Part of a small language model's weights: 7 heads of 64, a variant of Adam for these matrices.
MLP neurons of a small language model. Each row is named by its layer, matrix (down: output weights) and neuron, and shows model dimensions 32-159. Each number is 128 + 24 x the weight over its row's rms, rounded and kept within 0 to 255.
After each neuron's rows, "fires before" lists the tokens most often just after its 100 highest values on Wikipedia text that the model never trained on. A number after a token or word is its count.

L10.down1525 [176  93 137 138 122 113 102  46 114 134 149 134 134 131  99 170 145 123 158 149 118 161 121 153  96 167 115 119 128 131 136 132 119 104 153 147 118 147 133 157 128 143 131 119 130 135 121 183 128  95 120 159 136 147 122 129 109 154 104 110 144 100 151 125 168 156 136 111 107 124 128 137 139  89 165 138 112 155 126 139 154  85  69 111 115 112 123 117 112 142 119 157 119 158 145 137 161 178 145 134  83 113 112 108 163 130  80 116  95 122  92 143 157  99 117  87 104 113 132 186 177 154  84 111 102 106 107 141]
fires before: "\n" 62, "|" 4, "ing" 4

L10.down277 [ 89 103 151 103 164 146 128 136  77 122 105 140 121  94 111 143 109 117 154 160 126 178 126 115 126 125 130 142 137 169  90 105 123 149  98 154  96 168 110 191 172  98 171 151 100  93 129 154 134 132 128 155 164 139 117 110 136 182 124 144 145  53 118 110 173 156 113 101 172 100  72 146 147 145 148 123 113 101 130 144 145 109 152 134  93 154  94 149 155 123 132 130  90 135 152 162 124 134 183 104 163 116 130 139 124 113 108 126 143 120 137 187 115  92 136  61 147 107 104 133 108 158 136 144  87 123  90 123]
fires before: "\n" 96

L10.down162 [108 153  89  95 145 139 148 173 119 147 167 133 128 132 129 121 129 136 158 107 154 154 122 164  81 108 120 129 108  86 156  82 144  84 146 127 123 101 113 119 119 135 127 166 132  99 152 141  91 122  71 157 119 118 120 169 112 106 111 131  90 164 138 123 163 132 160 144 159 109 121  95 126 102 156 117 128 128 139 108 131 121  81 181  79 111 158 162 172  90  99 107 125 154 175 112 118 117 139 100 140 149 154 129  81 122 107 109 138 119 125 137 147 170 107  93  81 133 107 139 101 103 132 101 160 126  95 148]
fires before: "ed" 29, "es" 7, "ation" 6, "tri" 6, "ing" 6

L10.down366 [124 122 133 177 135 114 160 143 132 145 165 131 145 157 105 154  98 165 131  74  91 125 163 116 154 150 149 117 150 147 127 146 117  87 161 123  93 139 108  88 160 174 125 112 128 166 140 125 145 175 144 141 105 132 114 107 117 120 104 164 136  98 112 133 125 100 129 133 132  99 157 122 143 177 124  73 146 147 143 157 114 110 155  93 107 151 149 141 138 120 104  78 165 129 159 130 152 202 164 148 112 136 107  89 133 137 144 158 120 146 155 128 157 136 132 147 139  93 125 103 118 141 135 128 137 140 127 125]
fires before: "\n" 30, "-" 16, "–19" 6, "–" 5, "." 4

L3.down890 [101 141 128 142 112 114 120 152 131 120  94 127 114 139 102 166 116  91 103  85 173  82  71 164 132 127 118 109 101 130 139 116 133  84  46 102 125 126 130 119 115 147  89 149 126 104 183  79 144 145 133 108 128 138 110 110 154  92 141 133  94  69 144 148 132 164 128 121 113  82 172 171 146 128 126 138 122 172 101 110 116 137 108 150 106 103 119 137 138 115 124 110 158 140 107 161  98 121 105  97 130 134 116 123  92 172 146 128 163 149 128 142 135 108 136 160 157 151 161  96 141 133 145 131 137 113  90 147]
fires before: "|" 62, "-" 22, "\n" 8

L10.down605 [145 132  87 155  99 110 158 118 119 109 116 114 177 145 101 104  82 123 135 123 172 127 113 160 171 125 170  95  93 150 150 133 160 193 149 116 127 152  96 122 107 143 101 108 107 131 125 148 152 139 165 118 124 152 125 138 137 116 131 118 137  90 111 104 136 139 120 122 155  93 141 137 140 151 118 137 163 144 149 139 148 170 113 153 157 103 125  83 159 124  94 117 152 126 121 155 113 121 147 129  97 135 150 134 107  90 120 124 138 153 157 164 110 128 136 147  95 126 120 150  86 168 121 157 128 110 104 165]
fires before: "." 34, "," 26, "s" 6, "\n" 6, " in" 4

L3.down1002 [160 138  80 126 134 135 134  90 145 147 118 114 122 110 106 149 170 153 103 101 162 134 148 102 117 138 143 127 131  98 161 110 202 128 142 157 172  96 105 137 157 124 119 140 120 129 116 119 141 134 113  99 154 163 136 127 135 121 101 123 127 148 141 131 117 104 136 133 111 152 155 116 139 129 122 131 107 111 134 134 135 114 145 150 103 150 113 143 133 185 131  88 123 116 181 114 108 110  73 148 145 145 136 140 120 154 128 156  87 124 158 109 120  96 117 119 137 147 129 124  97 144 123 140 128 130 134 121]
fires before: "\n" 27, ")" 7, "born" 6, " is" 6, "S" 5, "C" 4

L3.down700 [113 108 130 107 132 149 158 148 155 173  99  78 138 165 115 121 137 165 101 171 114 136 152 128  98 144 142 101 114 108 156 117 160 135  85 130 180 105 105 168 167  99 107 129 117 125 116 146 156  62 123  92 148 173 151 145 128 126 136 114  83 132 126 168 113 118 128  70 113 149 119 113 139 136 166 111 116 128 175  90 145 140 154 141 118 119 126 117 117 166 123 156 103 119 187 154 110  70 113 115 137 147 154  65 113 123 106 160 128 150 167 109 103 134 129 106 124 127 129 165  91 102 144 111 158 120 164  92]
fires before: "\n" 51, "|" 15, "-" 5, "Re" 5

L3.down1071 [130  90 137 158  85 118  78 130 109 129  58 127 143 127 158 113 112 112  72 105 149 129  96 139 135  89 135 133 152 184 121 100 154 143 106 123  88 135 150 133 145 133 122 109 110 100 121  96 107 147 134 124 128 163 158 128  92 137 112  85 120 134 103 139 129 127 135 154 104 105 143  98 116  88 122 124 108 147 115 133 165 118 107 130 104  90 109 143 139 125 129 144 140 115 110 144 130 161 119 197 136  81 103 115  89 151  92 165 133 160 140 122 146 116  96 172 120 126 163 109  88 149  86 116 134 134 154 115]
fires before: "-" 55, "\n" 20, "=" 4

L3.down1158 [126 162 108 130 102 127 122 158 110 145 123 119 100 145 157  64 103 129 120 120 119 135 148 140 139 100 138 107 131 148 120 144 123 173  95 127 156 115 133 172 119 153 176 126 137 144  76 157 124 171 183 116 112 124 154 134 138 164 126 153 120 157 121 146 111 105  91 117 109  88 145 116 138 100 128 134 142 100 118 166 149 118 145 117 135 147 152 142 149  92 130  78 169 129 137 108 154 138 168 133 126  78 154 112 115 108 140 120  94 109  98 127 160 151 147 115 144 121 139 127  95 114 126  66 119 130 175  93]
fires before: "\n" 41, " was" 7, " " 5, "ol" 5

L3.down604 [ 58  91  83 151 154  84  66 165  92 165  62 141 129 141 149  28 101 135 145 134 127 151 112 139 171 140 130 121 143 138 117 162 140 141  87 167 168 114 156 151 133 149 102 139 131 146 101 109 143 101 109 121 155 128  87 147 136 134 112 161 121 121 164 129 107 135 159 147 122 154 133 148 127 126 151  90 118 129 136 131 152 153 137 153 137  73 127 144 146 148 107 139 137 108 126 121 101 111 138 107  75 130 153 115 141 147 155 124 115 104 121 161 151 125 173 134 136 132 102 122 144 104 140 120 139 118 200 120]
fires before: "\n" 26, " The" 12, " It" 5, " In" 4, "\"" 4, " " 4

L10.down1262 [113 136  92 125  86 150 173 186 134 168 132 100 136 154 115 148 149 120 106 104 106  96 109 145 128  91 101 144 116 134 125 150 126 100 105 143 139  77  87 143  99 121 122 142 165 146 107 147 149 147 106 138 170  81 122 105  90 134 123 157  93 119 110  73 102 140 159 136 125  98 112  86 130 127 157 139 161 120 113 144  99 126 123  92 109 136 154 156 132 107 131 125 122 119  99 133 129 148 132 143 143 129 119 107  87 107 125 118 107 150 121 147 126 173 160 121 119 102 151 121 177 113 166 143 156 105 141 110]
fires before: ")" 35, ";" 23, "\n" 5, "," 4

L10.down1014 [ 87 104  80 116 129 141 142 100  93 162 128 138 119 134 140 128 111 163 179 119 158 125 111 169 113 113 115 148 118 130 154 157 104 149 128 132 144 135 114 108  79 117 113 141 113 158 149 117 122 128 126 118  94  81 139 130 106 145 114 149 121 115 129 123 147 175 119 174 136 157 164  92 119 116 106 119 130 144 128 135 141 157 121 154 128 116 139 136 138  83 116  69 112 131 124 165  89 104  85 128 149 129 138 135 125 111 138 129 160 122 182 153 122 150 139 130 139 127 139 110 117 141 165 146 100 132 141 105]
fires before: "ing" 26, "ed" 9, "ly" 8, "v" 5, "w" 5, "en" 4

L3.down506 [126 130  97 120 158 102 132 163 132 127  88  95 120 128 144 151 116 132 132 141  90 175 145 145 151 131 114 137 166 172 124 128 132 131 137 184 109 121 145 143 156 108 127 158 131 143  95 112 194 135 111 132 110 106 113 126 110 131 118 120 118 147 186  89 182 123 147 118 136 118 202 163 187 154 170 123 152 146 117 158  83  95 132 138 126 111 137 141 178 154 108  96 193 139  82 124 110 153 131 145 119  85 140  91 127 104 119 149  81 123 120 102 125 135 134 111  96 118 106 122 104 107  91 150 117 107 145 147]
fires before: "\n" 24, " " 12, " 0" 9, " 1" 8, " 2" 5, " 3" 5

L3.down794 [153  98 125 120 109 147 160 167 127 169  83 165 105 136 120 168 122 128 149 154 128 146 122 176  87 151 133 103 108  64 126 156 113 110  94 148 193 121  78 138 153 141 156 132 113 129 147 141 123 150 128 106 136 138 152  96 115 120 120 146 108  70 116 156 146  66 161 151 126 101 173 142  68 115 133 137 154 135 136 105 108 136 129 101 131 153 105  87 141 101 156 105 124 162 157 112 116 158 121 123 120 138 153 169 118 118 117 161 134 136 124 141  82 120 174 100 134 139 174 128 126 149  99 104 117  87 126 149]
fires before: "\n" 97

L10.down1025 [156 135 146 138 167 156 141 155 105 133 138 106 148 178  77 207 125 123 171 135 163 157 131 131  91 132 150 138 141  92 163 115 133 100 127 143 113 123 122 118  93 141 139 121 114 131 172  95 107  87 133 155 110 156 155 104 116 120 134 115 170 121 106 127 119 140 106 113 170 143 132 105 100 126 127  93 136 133 122 122  86 129 104  91  98 151 162 136 198 168 140 140 126 141 118 155 164 148 152 131 144 117 119 131 151 106 177 129 136 130 139 115 113 112 153 122 105 112 101 112 136 100 126 116 114 121 116 103]
fires before: " |" 57, "\n" 34

L3.down1636 [144 147 127 122 116 174 132 112 145 112 122 160 132 131 115 145 112 149 109 114 131 143 105 108 113 138 152 115 114  65 135 108 124 115 100 185 131 131 106 106 170 136 147 125 139  83 120  72 177 110 104 193  95 138 138 127 128  76 107 109 101 162 141 113  87 126 108 166 174 113 126 107 118 126 124 113 149 133  94 124 126  98 120 109 106 163 139 162 156 130 126 158 128 122 156 151 120 148 129 118 119  71 130 145 120 176 140 165 136 140 106 142 115 139 142 139  91 100 125 126 134 106 149 174 158  90 123 129]
fires before: "\n" 43, "American" 6, "S" 4, "-" 4

L3.down1499 [ 99  94 146 179 138 157 174 157 136 117 114 153 142 131 139 161 108  88 107 133 105 119 128 145 120 126 129 105  73 104 156 114 155 152 155 134 138 109 101 101 157  94 123 124 129 122 108 149 111  98 109 147 141 130 132 140 160  80  93 121 135 125 141 101 134 112 143 112 153 104 131 136  64 143 138 126 126 129 127 101 145 155 129 130 120 157  93  86 147 145 107 128 168 150 128 146  79 107 142 146 131 139 120 137 143 125 115 123 153 134 132  81 106 145 123 115 130 119 108 123 146 114  99 136 128 143 156 153]
fires before: "\n" 42, "|" 9, "American" 4, "In" 4

L10.down0 [165  87 161 168  91 196 167 127 155 175 117 168 139 148 161 153 115 110 118 143 127 105 128 144 116 113 181 151 126 162 139 163 163 133 135 154 123 135 108 128 151 150 106 136 156 101 143 141  99 129 126 144 119 126  81 128 131 138 113 157 108 109 152 132 111 162 137 127  92 109 110  96 149 105 160 108  80 177 106 161 128 149 136 118 115 162 135 139 137 117 102  99 129 163 112 136 119 151 167 125 181 121 148 131 192 121 124 116 156 104 172  92 114 140 142 138 132 137 110 124 153 146 136 160 122 126 139 140]
fires before: " " 26, " |" 20, "il" 5, "\n" 4

L10.down1587 [144 172 110 130 124 171 164 143 113 128 104 132 140 108 101 153 122 111 125  75 136 135 156 117 124 108 157 132  82 146 153  96 106  94 112 132 138 141 162 175 146 154 129  88 126 146 140 142 131 119  88 132 132 119 120 118  91  94 100 154 169 157 123 144 116 127 103 136 125 130 126 109 131  96 130 149 152 156 172 153 104 141 132 120 104 153 169 126 161 111 122 123 136 121 112 121 110 145 137 116 122 126 156 128 153 120 120 105  90 110 128 102 122 144 153 152 158 147 137  69 133 137 112 107  80 110 123 119]
fires before: "\n" 74

L10.down449 [165 154 132 174 120 117 187 121 143 127 131 130 142 160 153 162 121 113 128 107 134  75 144 140 146  86  98 147 132 130 114 115 129 143 150 153 114 157 102 113 110 114 137 138  74 122 139  95 164 157 136 130 139 119 142 112 103 109  93 138 105 103  83 119 157 131 117 110  90 122 128 150  96 161  99 159 172  95 121 175 129 138 131  94 144 103 164  98 135 124 136 133 109 123  83 128 136 131 165 185 126 124 121 142 133 112 146 131 122 158 132 114  79 146 137 106 147 169  93 102 123 118 166 169 104 123 145 159]
fires before: "s" 26, "ed" 8, "ved" 6, "ing" 5, "v" 4, " a" 4

L3.down412 [114 145 128 118 120 113 139 134 165 142 112 142 127 113 129 152 120 120 119 115 104 135  94 138 133 188 143  72 121 136 127 126 167 133 101 136 139 112 105 169 153 140 114 126 127 131  97 110 120 129 179 109 114 100 150 122 116 146 129 103 127 157 120 151 142 176 149 154  99 144 116 122 188 120 103 131  94 130  92 108 124 110 118 119 129 125 109 136 149 154 128 120 153 190  92 135 122 133  76 142 111 124 133 123 134  97 108 127 116 124 102 155  88 142 161 113 194 140 165 159 130 130 111  79  95 119  93 160]
fires before: "|" 86, "\n" 12